python train.py --n_layer=14 --d_model=192 --n_head=6 --n_kv_head=6 --head_dim=64 --d_mlp=768 --vocab_size=8192 --activation="tanh_gelu" --norm="layernorm" --norm_place="pre" --norm_eps=1e-05 --positions="learned" --qk_norm=false --attn_scale=0.125 --bias="all" --tie_embeddings=true --parallel_block=false --extras=["capped logits"] --init="normal" --init_std_qkv=0.0419 --init_std_o=0.0 --init_std_up=0.0419 --init_std_down=0.0 --optimizer="muon_variant" --lr=0.0106 --lr_mult_o=4.0 --lr_mult_up=0.862 --beta1=0.93 --lr_head=0.0304 --warmup_steps=200 --schedule="wsd" --decay_fraction=1.0 --decay_shape="linear" --final_lr_fraction=0.0 --batch_tokens=131072 --seq_len=256 --doc_mask=true --train_tokens=764700000 --steps=5835 --dataset="wikipedia_en"
MLP neurons of a small language model. Each row is named by its layer, matrix (up: input weights) and neuron, and shows model dimensions 16-143. Each number is 500 + 50 x the weight over its row's rms, rounded and kept within 0 to 999. Numbers have three digits each.
After each neuron's rows, "fires on" lists the tokens most often at its 100 highest values on Wikipedia text that the model never trained on.

L8.up50:501407464577643581557458520482451476519342470518532528492538458499542486436506458584561558491499463468678512480471527520513534420521533465474437490457528518533507496457499528529542554372489546524537381505514578475529427528531443487495541510578495560486451433475623573517409396408467572468458478532507530516535483541475421488544520460557478544434490523534493459547498504566536490552530
fires on: "-", "/", "–", " ", "\n", " $"

L8.up198:532474483469487523456520464443540506505533512460464494568543525352470493507471571559522487466514558456444566465507618610422471542594537500542428408526450517528435465449495403560443441399474439574499605570484457498552440493477522452445602399536537484423406461564407464479449445473453530531546508547514513445514507472538459522498524529442457558481452513510558490505485554475542566450529
fires on: " ", "-", "^{", " &"

L6.up514:514555495586615517516377533445499465404551555532445520524547462460574479571471589510509487484525530498467512399504506482464538464508524589534485436510470547470541473498550457483514474499476487566551497552588489618482488526413557600589517453452482548483529527486475494458489422387503501521537472506454473496431446520477487506557584501421416465579413553605532539500498441541439388470568
fires on: " and", "s", " of", "d", " &", " "

L8.up25:546600405448541496454470516504491550472437507559468464493498501572422470488486510516527573516448558533532493462477439573486394514544488480507403558468546529439516475554437509486519433425446437494510431447413575516390605417562470561488554487499488497517482460604602518471457589478484574428425465493601557534523438534373454536418434522526587545582435545535592556555470430528588579429492
fires on: "s", "ies", " years"

L8.up309:535434506429545510434432519495508428504487616473438471509483527514591534492510478476433393488497501482561471471512473465513469503472514468448498586493469448469540425470484416518583493495571506527509471461560495557590467550508444546523491500591421459514518462479503470449572470476444524403494508484566462439496404526558523526611495547489422394482531525383544566466514465493482484518563
fires on: "1", "2", "3", "4", "5", "0"

L3.up259:509484459528501551536473526508358483451528485478446491521419443509510442453502537508507448506499500493467601471512513537529483547488544559529446519425376432422484529518513465373506373558452503489413438541486427537535542473555585443470424551428590481553590425432498433434522459522530531465451445488489541597553525552462562490415548498520509554532467492498494519507520520539488438428518
fires on: "il", "al", " Al", "Al", "lat", "ul"

L9.up270:485502443527474490562560465446467554487473492514533600566492504381501490390515563496540354562486539486392531544464460477577453476451533499544509480457491563476493509580553508426532397596499523512529590538507546505546548515463467571520451428485566428532531482425482587434464408459481510485540490466504511543470547570554566531474580565507483463467550510529412593525510519522437534485558
fires on: " with", "ong", " under", " In", " and"

L7.up609:545559558500520549461361522564540514449521461555433464416513549499478441419599496535447496436509446505452495534451439578562611508549531430425504500506513489512529519543451585552517494478466539596394509401494551381483534476506390527479436553554521589626533431447495511540514454507485518518400540449534464541465464508487533510550565539461553558549457583514530547534447473457534468503457
fires on: " and", " of", "ing", " a", "ping"

L8.up41:465462503461435434471491547518417572489431538487457459537496430554533576505496415457487517532456392526517420546513470446475545553555507433542571384508464551475494521531423525550428438500472537487601539556572546444504524532475484501570535538465497373498526500641507542457452461495455457519442592448477510566443382513571485421432529551505484552503401451473423634545525549491495541520542
fires on: ".", "e"

L3.up437:530487520539520469435579524480472503542438540574538464498583514469537481490440496506494437401390541532532544501483446531524416528502448506539522504604402485442427504443560449504503496509532445422512522392518467525527474451553525443490537552565365462486587438480560494540491484589573482561460562532584468482553387646448496443410472475421531521440510509556516475504474523514515545546532
fires on: " G", " D", " J", " N", " National"

L9.up638:547410536499529439611461433523527462509598540447557556536480418466568494493558480541447584504414486541495540515559475555527487582433532526467524471532502403533545432487528437516540462435457475480538495470449533543444510589503460414553477428518431457484564565460538538452505624540557581437470450431439495581485591501530462435479530559507496494462454536507414495354488514427580474491538
fires on: "1", "9", "2", "8", "3", "6"

L7.up12:531528493533447545560556455502444552391550456521468461466447459576459427463540462471568482485525493497443495558482528542483504490594561525666503491506510487540551527524483638419496570558458495511448475475484615484519566520438533472508475475483532493534604401537351393603501456487458535526421502505480510537527479520534451467533535527494424560481532545465597477532414501488543537491452
fires on: "ly", "\",", " due", " or", " but"

L7.up623:499486436483525448484399424496492400507514546572509533523549521394430509599431607489553503518490602515428497529553579536474554501541501513535480538546436471538521415518482477507504472396517484547437504541506521583509405459471420542595513463555625508497499458466510474501443443486456532586511536566435525558429496467516591529523467633412428486499602627536484434530587525535438507400464
fires on: " ", ",", "L"

L7.up20:515491475537549538527526567458440443467452526458472506476577381556524528388581509583490532435539463452446494469466562423572518437479465454551505472580518493584451533394551452419567496471636496458539415525548502498499517530476536460390408618442478425515520440526490553468377452539449504503486554639442489480381567469592528447446502546496453526489450516491428536449519468505520504458560
fires on: ",", " dis", " "

L7.up308:533525583556400502470423545508482420590522544493452516419550540507546481468510472493462503543580518409539504486498462539466499564519487431477551499518538449546527496500436519391510434482542522555576420576437507539550524626489532475533458518598488465516550490440513478474506493495589411512492456530472507524458453593440526539542491577528466477418470560519447485460506501380525550480526
fires on: "1", "0", "3", "2", "j", "7"

L9.up39:532534606540455455398471512527460470491519433535537437498458511463534516468553501430505525396477537490545449513486464511583501502537552475473477482462495420430435577574623555454466500512546407450548502456506525566461553404491392447498439526569529536560530434434470495626496498587485535480482461506479552560602537547476556503417542572499515588512532451439513509552417559494500611510548
fires on: " |", "\n"

L9.up242:467494509496466645571452473525457526499384505497449534472491511583414500522399449573567553538414455483503543485536553484558434519572438592482547506417560616459499552563442563399513488474465450517500404426508447379573492471473539475474473547533444518520499563436529523488591437505512525465478522467485557502497481630470538482564536532557554538393450496464487490546421530497446507498501
fires on: "\n", "-", " c", ".", " long"

L11.up134:475452418470544542554415512371476521518481528622539395546475491463482501494391482531483508425443500551559488490535463456502460395406440422450547518466450529484401546611470483545496573544489453505443527511463565510476464492506451430475542472504436585529537594568443454521530460427582528513450483481557480484391448576398488501451514476461443614468504490452527498502524523420545549463564
fires on: " G", " Ka", " N", ")", " M", "o"

L8.up176:563495581564420461486413456614540416514419575542483543510512483512519439464450451533531446541392482507501492459508496499488413624626585478544590489523532479547488499515540560533454411510478507459566408497581416502491483498488443526473441547481477515468458494450503552502517337447482462479405597521479441481553499494496470587468561493514529526447525522512464452443566539481414488378525
fires on: ",", "0", "==", "2", "Early"

L10.up579:483546434421534555527559431491553531403497427440392482631469474501529488522552503491486574529465394436497532582512513481464611499470530489536427460501522457424509493480476555465547538546581526544435522545503452497474430493518476492392497460429381531500468486474510515471624408515447466587495631517506489527528499465491514424477504545471432549466523485453515513475528463538564406427466
fires on: ")", "\""

L7.up707:623510499506508476513542494457505487495422535479517489501463506456527477554569470428505494347462435527516399494510534551528510544585528421464452486449539548543484494563527405458388466502442502459595590466483499497484447546470459497513518494529522398484494495530587467497438515555508514505433470523466538578468473510513507431433495483527479615505502521556493541495533530421597558520474
fires on: "ing", "ke", "e", "et", "ting", " pay"

L9.up721:541377544514574516517413522502521454548461454436544522382512454481530432457481543520534498530427466595523595553529481482436580432442537535563469609480534506668481534555433523566439552486492479495580502477446487504491549498473466539591439543492437490457500495523545458471463428513452510541521457436473432486556531495466523506530425530585608522364504488394512509416546521437470492511574
fires on: " as", " at", "te"

L3.up31:524467482520367555556481541514572496473511557483514430507562561465405562556522521417466438524593459522511475507514476479474484499588532487557496452463483500468544378407517502384487532476474417494501431545458437529545426475522461427580444446583506504521527428530573606434481424569572556519517484555476471486487363550538436466493575494524559548516499518568471465492381465486493521474546
fires on: "3", "1", "2", "4", "8"

L3.up422:565504536499494488555539485468489556583467433508476568503485429561488503499417569468499509425484479501483398570403482451457440541489566641514547549489499506529568433493517470454515567417588528537479471487426516543464390559406426484567571521442462490502579473401489529526506489649475488504451489599504533565494468470518517395541533544557480535520510515545494500509448517515523548515469
fires on: "y", "ness", "ping", "ing", "ments"

L8.up693:533535585525466501464518523580519503515516453471544472494506498394495414598570437503423481509501458533566529387386538553468476632410566541523505490571534429465549537621457463464422537480435466505542461515527505585493440513458575475478515478466453434487474439495517559495517546505536507545497419591582474489456480490489458544541459529480520549440486445462427482373449502531407443464489
fires on: "s", "-", "ir", "as", "n", "l"

L7.up499:593541480400526532502529497564507483514520509394516537527471507538418508486578398538524508595384505502511568471511592469560461540470525474520532485473480474509430446510352446454478449502532444536487402499491530461438520481564571535475602548495517459520516486509502422449513475509467480538522497516464588476553425483446433504492428531584479396491519533453442424420466531626559432536429
fires on: "s", ",", ".", " Cla", "er"

L3.up559:456477521400550521420495498441517434526473542457501480513518414438532559461439481538502484502496545506558514506494574491424494478519554558564458539413478503487467408441459538427546533541514455483433453517563444466432511570542466440537426502460481544476488400621534549510540414474490523453561557555467555558549460516532402473573464559512557502529480431534588532508404534506455539556472
fires on: "k", "y", "j", "m", " known", "ly"

L10.up184:514487457361565453560502496468469455473463489454524527382551455543554479459556514564515590489534493485474560562470477530529510524558525480509427464484544464560522539536519559470462540406577470441563416497571499497641517579461543505480444536431464464457576403435531481442469599394442517606558420491526464497444467554430452495521468535447519520522427548424528493425534552447454484512484
fires on: ",", ".", " July", " August", " would", "e"

L8.up736:491568532469534495579578451511405527537474510552420448431477398520476516371547423513459429449381535531459521615531526393549467448529569439476605549590602525613608511524566519532411521401473455547503482513537480510402477495469498551473479529515528462519435581557472568499491452436521455525530531495624519454503548492511518567537515546489557476441471477502446530502560503522436426496441
fires on: "9", " ", "8", "2", "7", "1"

L7.up157:441560517486419412439438401511482515503496519561522485547476521533489526579555498523492455448519569558545462541518454477432579506593564466463426562520569564431474463444446430448435516465439407475528475497487426437528474462516452492498573509503574522596622410520414434555475605532536541474428549520587484549500571516406552429436466413582486496564490463488526448486549499480525595477494
fires on: "e", "er", "ed", "et", "an"

L10.up118:539396407544416505542450489529541471482485515492520415506496482487564554488568561555487425577457505495517494592577538471560535379517427547425433508408565566415493436541492448521502503535521543525526463479493423482435444526492563452549545500506516524538610457394442516449490500552529500512514494399512452467527562536546509513469453501435517515498553478528440544398368543480504571594550
fires on: " La", "4", " in", "ma", "R", " with"

L9.up326:449587426537599510486524564500494498429502570504521486555427491624483522499527506585537470477457471618499491442490620555516547558547484485522550441487466486515524474498457569539522531493584429560502456438470524440581513529496480450511460547481454374533538457510486562459438471478409521513498612435507582572520388466525440552524475573387409543436469546446480486477485485529452542526518
fires on: " and", " or", ",", " but"

L3.up669:563478507472464462524542490552499478528506459520494460428507459491451456465427538498472502415476471517495472546553500461480501457522533433469476439424470468496408432667552501482454453477514455561545444561571459621483489515400489607541562509449495559533582535545487490491553498502495529480419437468433505570476505513499516417544525521454496518458500549542571473577466520454476452526479
fires on: " where", " of", " |", " by", ":", " which"

L3.up105:475477505465406518566505540506453458458555458394494550527512577432528516505629498506435467516484431469471558473554489544552563513579584460434520484457475408555498463489478489475470601523503431483445562592518569470414593441492573468526506481526535597523515431484477445454475448529510453522474514539525468611529520559464496518468460461477545520522557415399592525521475429438518497460499
fires on: ":", " would", " could", " did", " to", " very"

L6.up649:432397460410522479458490549495542518543389465529527540447497459544440541486493525466555405500486564553490489517527509512417483558420455418590405493482607567471421457498482550533531402434494450491531457479415386530483420480522477573494512453505527457418554451570532518480499476434423594557530434502541548562461594539467502489576431505539519566543573454541563497555453522423454608568486
fires on: "al", "ian", "ent", "tic", "an", "tion"

L3.up327:519551488526571517572508441603492449443558464515474416476510484405374513464575491487450365571526600466509518489478511428486459452536411458443575491523539448462521486496542530505476497523576565587574528536528476489447496480501539543419553490549575528494507531478557595525461460468508461463452531527431529429471552470547431393472496539527594483574422502483438415539484493521473477505465
fires on: "1", "f", "8", "5", "."

L10.up155:508488535474470476517490477319487443558447482459527433537474456551473480407468546592516537490571424482440477493546583588544472517527500457605469489559523506472622492491493437465543543462528569504539410495499482435518586510451469518598414535493483462537548484596479566523502417463470537465440546570402453543502589482506439513532578494555496439568508544479561545630460456561486473460446
fires on: " and", "–", " |", " an", " "

L9.up210:517520509365563577557401552539365497529517383416441452539503526515584570538516526559452477566485534473509598493526441512509483478562436567492475523454524540508554516650406452464479570582473476489474492488541510477489522485482559507519492433537463589525510411510481461544452501470419477423527554469443464484502466509506482452466517470522604482506581525509390502404495410536486489461512
fires on: "d", " a", "ca", "as", "c"

L10.up129:512467464479517564476399471531458360499490356513474427577538534484556477464495571461514563507514455343587436493471462548505502480478527452464476500457490508490484515527340556520403535539559499526558510481536470551440489523394524477435449539541429456529558488479405445490508434468542533586529520468484491566543390498440525476437461424525519530468540396497521544521444483526539519494553
fires on: " (", ")", "-", "co"

L3.up530:513577487546446490422492518489534485441518519506387569472465499532452471514568594523435594436489506474541498633515526550511437407427610495467444548490486507488477440469542465553487541454497494460497569469489567468490502482510473465555605577545484512401453506401531474540553501426576449543503451543519448464422466485548423545522469521473528543500408421457455464467475443468402488514470
fires on: "p", "th", "}", "h"

L6.up267:526428512464447558386540454480465476535453552547490518500487476523483467537506422533499550548478587546606533530662559475454543560507521474579531462486439533506443452468466489537542579511532435542548591523529413435506555467498539459488412556460422532535473470495616530516543482482488497570592546497556390464502456501528517475556426589536557494495494497508477424518502465459563477518473
fires on: ",", " (", ")", "(", " that", " medalist"

L8.up67:496588540499480543379512482540515444559549477449490509458474584512473475557541475497486503547510544604542527533506538465482483532543589464421467467325533504526477542439495558427539519501547573476468477556510565566484498472443493550492402493512489494465482538572511559540536501483479499500457511438526427525543441528443513560498486572604432608466523548542480457438531507439479460505431
fires on: "3", "4", "9", "2", "em", "est"

L7.up599:555477524534576576423406531531477485549535397541428450428558406542535434501522542450496483417508441528573545497543553478539524412489514485561503407600463491473575479478417399588506612512421499555539513528560554498471465450437451532487495513541522419513427432462501518569528472523504481442539534532424399562466520489467556439514520459463487492441463527473593500520528473500540582498495
fires on: "ed", "ic", " and", "ical", "ing", "d"

L7.up373:528526466548539492508432508533440458469509469460539476516554457533504558467512475554428494487449461543580634551582540465573511525556418451541397543379415487503401508575570504489490503500393486554541486527442572386531484527343495454514650563544499570460522490500456557459523483555448557506438457500482505501517483450496447530558524476484516416497444446498410506498514491540412532533505
fires on: " of", "g", " El", " D", " de"

L8.up731:490461424511518535535470554485484474624584544539432495555541567511433462481514442414510525522478569463507567415457511525468534500452501540529494585471472469365504502473469483548597525508500470483496519409519412594470549506484389522471516503461410551550514485456620504535486426549521563512467454441429513601506440547493474506430476598497452567477574517460585411539473564492499450509544
fires on: " of", "s", "ri", " "

L3.up519:420506494554496580496483465558531512459574600504538491517507552492497541592516518528446599530434456442541504481478518506483429524450474509472530400562493543500499446528502481453458481422549501530474516458501531466512547506485508447554637466461541504567449415460596462497480488450438545520535463496501497536551493512554480370502487535473509558598503486470569500454500425512389512540643
fires on: " by", ":", "mi", "ad", "ma"

L3.up626:484511495575444531486557402502423583512533441492408480541428515515568459526467441547500445482491594473481558608475506577618588502560514555517512559491607510401437509477480401495480355505433560473528541457554489479511503428410449623523549508551566411530459477450485494517436523509497484479474497539464531544375607466541556510479500540588500506554483457499521617457466503514469416534562
fires on: "2", "er", "e", "re", "le", "3"

L7.up616:494434458565521456521528538561534534573497519477470567493481520489568577558387551520527539475526426461544486468489586505437481450558477561554487548460533455513462425530534488501539382441549497473593525530467476524503476489387478510615573461377532482455524421603501457510473539518443613466453398545435462520503474447465519495526512517523493386417575509504475468570526521478525414473565
fires on: "s", "or", "o", ":", " of", ","

L8.up294:475508442520527611616480462547343520550468472483486453534559563446510512521497534499477398543468528512504501448500426511418441431425517497588463409416483598342451494594493546507559568467537445466485520501494553521467530532477512417561506484446518499494505410552490513572451545492472473489460508449535542493557509514422518504460514587510521449564493473550549440502534590557445496425598
fires on: "d", ".", "c", "ed", "o"

L6.up676:517444488575513533473544515535460436567465592551398499584451490559610496518577458468457467516520439516469546437466505449587540578524560566519494531481455485479397447522446463499503393474425525459590469489588485527539458448436528448517431447522504546445449523485472467438445531529524504479574421490459497449522533487562530472470568527388420517527438569504477537433490463522474501503608
fires on: "s", " of", "in", "cre"

L10.up613:549534478434535457561568462465568492559521579521506460555527509512494421485382496454450550586402501415430485617598549552452419531481426505433450517561533528566435510570496410429582537481532518553516502498521494533512417545542554428509536481556519434502604480456559476458468535490493449522475519495479473473501504432512481479572562531504517538512539598514414504390550531474483458391496
fires on: "1", "3", "4", "9", "6"

L3.up303:509554445507502574533566572578506579543443485571556554526525588450434502579470456431511524507523518475514416539548504520516547530452585421466470435454471578488523543525548488379493528508487486475443521528540536533570518550579492522597477411450388527512653519470393500525434484520500417563497516485520499570500500484512460449537495564575503506393478453473491612486477530458538486452476
fires on: " |", "t", " [", ":", "):", ";"

L10.up114:576539475524485495474470448525328402485478506489466588482570447474467409491498576469537603491423415493463540555518517426548502508494473547452504406526539507553426460495517522530565418479546449524520479497540468461478552545438481552448449572373525479488525472526470546425515506504518545493449518497399511559487494494512558438566473486573471487523600561606400533544555491491449431486609
fires on: " ", " (", "1"

L3.up685:465517535570554594512505561440465591453406538477409475490520612510521443394527426450449480523496568528462525439453476509535468466499481484563566481460591464510424399602535475509503523440572547532448480417421481515477444533513497536494419475500538491432585530491524489525555542510412540500465517584500494499423518590535473583510503528595480557497529535509511556502499521558604506521459
fires on: "chi", " Chi", " No", "gen", " River"

L3.up62:500420522513495460465454500482442563434418495504509547536531422470477550522487581431504580518445545529542493607566545548425505467449508495468525494501584511495464464467559558525449508485542508539566607435546390598512498438525476559490491521393546536458541480425532449442495495485446587419490572445477431487440558508532531517609485471502456403570474481501564450398487515491490510573450
fires on: "ian", "ic", "can", "tic", "tan"

L3.up225:400518464443544634538478510452402505487492514536493547498491444483454408538601462454538412468473511439523493517445480552494481508609449495458525511500495455568481420438479541538629485510479391481512523503473424554584589477512560432577477513511517475486514546542521493511361532566499558457553601544542505508502511444469470488573531554588493507539424420480528533468475528528468590447559
fires on: "ly", " officially", "ev", "fri", " co", " immediately"

L9.up96:521508452429532502479418586641487422452459493481550607435572434579526524414566498426485612589540529499550538470516552525501491509470550546471464491553477517465494504439512440490552446455443514549522443481426515479429512400516440503538523523496542485521504584509527523551487579531486488538445446477558543501576547461471374469431522577593434487473453433451436455579388534595516526513479
fires on: "9", "s", " (", "er", "in", "8"

L3.up126:505491434555511527584532490594434482530532480440524479451429540594537448555491484571442476474599553549490466486430504468531559466537576503500544486471560631506524535584482582633493416515517500483512525388488514566462479550377460559441431432543541433489460516441447607411469532472486525483481540472487445477394535462545452520350505435555490427520595509471524547539423451493529534516557
fires on: "cre", "2", " Cre", " Sc", " Si"

L10.up629:510509507460525517493489528486468481510506483462628552492490509459478459550392408496460548485622597516439492502508538519533485445432471371587559410450500539523485469547492547535486508405422529533483569545469453521511492552453573544540494608481453491528416530513477671538549482444497502548527538532509519481579380376453454457515447506509589477530540572477580488535497512552613509568477
fires on: ",", " that", " which", " |", " a", ")"

L6.up550:413419451574464463461476450478564476502537444488477464535517437502488526442444456567444457473487445493485508395578547487493454447493473413543596440452498451470480514471531480423550543465522577448498511518539477503396457599506534388555530549399490514510456470487526554519466433555474464452581550542517429588453534501547499488577480579470473472542593509534450623492526519442440524586504
fires on: "-", "s", " to", " ", "c"

L8.up752:598500491526579517485481573503505497492457507489405541478607513482500521451489606503532402534428434581560449498548476413468418492496527489502489511582567475562467469489460448445605485450513444520463526413512499491498444509464578462499521562480521444479437442555552573495544432532538511489486566463432551452473492571525493538514598561405407543478501504459584503426491481542425478511465
fires on: "9", "8", "1", "2", "0"

L6.up666:484523435456457518438460550454522514573470514474494542508613370503445456526536500426497443517415525447489432489479509499425442477418502482496507554461659616489424485497405528521538518499494459522490449413488494504445578541434429590420507475478548456441565488552466476511545490466490549516488504410491483625583468531511497453535509504600476457574400498540585508482477470494509510504548
fires on: "s", "ist", ".", "al"

L10.up74:398418504506579491507489564591468488513444426461457476577469607478523503523553524467511443512491542608458527490434530463538559475460511488493627476515512460466458468465476570515501526438496442376505450465500448459542591474495434489436433542551554575474486472469420499517461406511626501574512469511471468503525474504531563407451479533557570553574528365391528455552520371455517568433522
fires on: " ", " to", " not", " they", "–", " would"

L8.up734:540523523559569441567568448490488563613439530549479480544497492459433470485401457526441469520510516535512419508653571552427532523489621576400511526455513500485475460581568595546482454466530507523529525542422475523482557487559415466591536490470505534550514466404439464506525496489415519533396540515486497508569526480476496416496408572477510481421519500605467476529458564432504498521534
fires on: " |", ")", ",", " of", ";"

L6.up476:464505504499492464534579560470421500537495507464506522532496451475522607459516439470491540426469461496518534531619482498494489520471501482518518434574496417469478487458423448495457460535517505575521396592521504469538626497438571432497510477532550438466495521568460474489535482404599511467606470428457544468483466465563506533572523564483483523447355414519549590491547494531463534475529
fires on: ".", "und", "un", "N"

L10.up457:562478544487500461555581519453448387516531492496458479557606571556473440439515455519375509476454580409420496396425485500430450500508522426535496578574540459499493412544564461438533468564489378497497574419562486504461475530489558487441511509512509462499568461460475535514460475483443618479533471547445479589508503428521601490412511561442442481449512474516457477523484518572545461507472
fires on: " |", ",", ";", ":"

L10.up197:543509444525488542485386490529470497456527569436588481544504543467510465492544526505395441504465466507525521493532539546622463494432447540468547469435554544513463519495546436558513560548542543426569499588511524484479449524549506544474507517529553529533563482362455440536451454368581520518541551451468529475480552498500477480372484579449556527509569498502420526376419485524501511490500
fires on: " in", " for", " a", "-", " La"

L7.up113:492516476464517508442473447528482559529526513419514504554359483497465452525505516419501488543432449480529514526536498438445506526520482481474568553504556500568607541467466535475432527529467425465565607504501517513506494453555464576462550584570535511421503458454455547539471538448457479518448457546574515549464408477492450541440623536481496493486507511594599538491454443477499442447459
fires on: "9", "ch", "y", "1", "ever", " use"

L7.up681:527630529541449563518615449545437427505529492502399500443466537472520542546464490485546413510486518483477534508569492468557550524596461520491458468467542505547480452527500614486573569440522412533421404502455422544497526540487599501574393430381505471481567514482494533534541440519491585542463547512448470590483461482593493510513488545409541590453552451602504465447506504518398460533471
fires on: ",", ";", " than"

L6.up340:527476540441450513561514590561397541533403513347491456511522589528415492523556513522595444561498498511570479612495563456446510585587495566606524560435498506514431516476542435419502467523497529530501504478555503507515593551498486534463483550462494402540516483443569467416495455462464506624574404484453473509571497461513489472484461405508460540469457457469504455439528511517387541593591
fires on: "com", "ac", ".", "Com", "c", "s"

L6.up209:385557570402542479489538507474545486476498515454437541596520481500567465515531533514439511502419543511526480453489511452407526451468431567548534454522446458474478482528466504413499499445562442547475490402417458524487510541448524363583574536543498447609546440513478550490439528473540544487553531432534411531595536535527425502497526512488582466421569447512586559560539510376522549525534
fires on: "ly", "y", "om", " or", "j", "w"

L8.up63:545460488614635415543490524449516432532475509475538462514550416454560497471552469424487446518589493471524497482523497436458529509429497488547515440424496517573420449587398384559597513568472530466575481576582447526436534529474529439560553476514560501427527508473527451470506444486524549480472499498416550423534547440488483477553496556556498457394486589512582483424505518562451501564485
fires on: "al", " the", " royal", " as", " National"

L8.up404:555560470459497565459472435497456494625554467440418552517377468520467509488507514430487588463506451564490498510531491534544454461512645469418529431442561503503458549483507580514517487423520538565470515501442475453427491504518441501466506534465537538442469519456480498632514480514495501513442548499529565507486421529492473490452434489461414502499577547546582451507522515460500470443385
fires on: "9", ",", "born", "1", "8", "s"

L9.up378:528466515502476544519565489433527565433544596542488554518460497569470489561573508442471583523581634526462481536556454493564493505486386523512552512563422495416556548632469474518511539588505513514556556478458493552440536433459541507529457484497479427563430426489551457548479495376510466564457511466538494460504518584497517484503390526491550493466461551553463410573540583466465574502538
fires on: "(", " f", ")", " =", " |"

L10.up521:571459638501486483575512526540517488543522573384446462528465536447438439447516565438529462476548467427499473448407528549493454567590524401491498503532517518464433529571571579529533560512418410454447433526553417502496461487510535491513376544418513571481488501462450519497520460481456554576439518533532441533551458496548511393387502602456483507452500503546463499517552444534414547484368
fires on: ",", " ", ";", "\",", "."

L11.up724:536579556544549528442523453540426516490524568588467504614541473410532458508541427531481502423479529457425598466619547508572561504495572523514484483496498402487460558542478555545522536495525414582495460500547498512492453462491468487497476413444464622529550479525601474486517484520500489573527473478532504580552470486464492454454490515480521553491499428487494490568505506481625483501492
fires on: "\n", " |", " (", " "

L10.up87:552577502553592463555494533524444359491450577505424541462425532509512444474484382506578478479425481502551480426522475490474535473567502401474487453577506549537517492537490505559552552429558392593455414484448511565534563526442522528533507416370403497472521566418545513516450437553517472503539490536527505532490382499564503542528495533514541516450559511585502639451563556526421483455473
fires on: ";", "ing", " of", " |", " at", " within"

L7.up211:583547516511559576540553589547445476525499540500466495439533589526531346503485499483471524502411480546548501584419439487536514563533529423499504479504514530585496435566411457421527457446496456409540461542502642626430529494440540445461517479461530466526430468559489515482431449493412580535512463454477400437428568485576492568480512516524461492449480504432525459391471462506467514519619
fires on: "2", "cre", "s"

L6.up386:545429455420519485558426544542559432462540502498490577518593488542416499458542445546524501487468518449535567485489547511511554512395446502543482533489470453438545583479489506469528498458447455461472380436423467552541456500494494554534479533529438532524525587529531430538524507466505455522465500490484413481522541501515487497531506595548586416463437523462495531552519536530512389610481
fires on: "s", " of", "er", "ul"

L6.up288:475430516472383556546557433471522519492561522560513529473553486444526458483466522528474447395394549483522529502583573514463393470510481509542513478499595507447494494559507517481473476478550505577437509518580552548537475529458546487573569580454531479463504470417418559552425551590498454592562400533528497505480544553588454537570454524412493542533530523488495542462532532492444534440570
fires on: "e", "is", " on", "i", "o", "mo"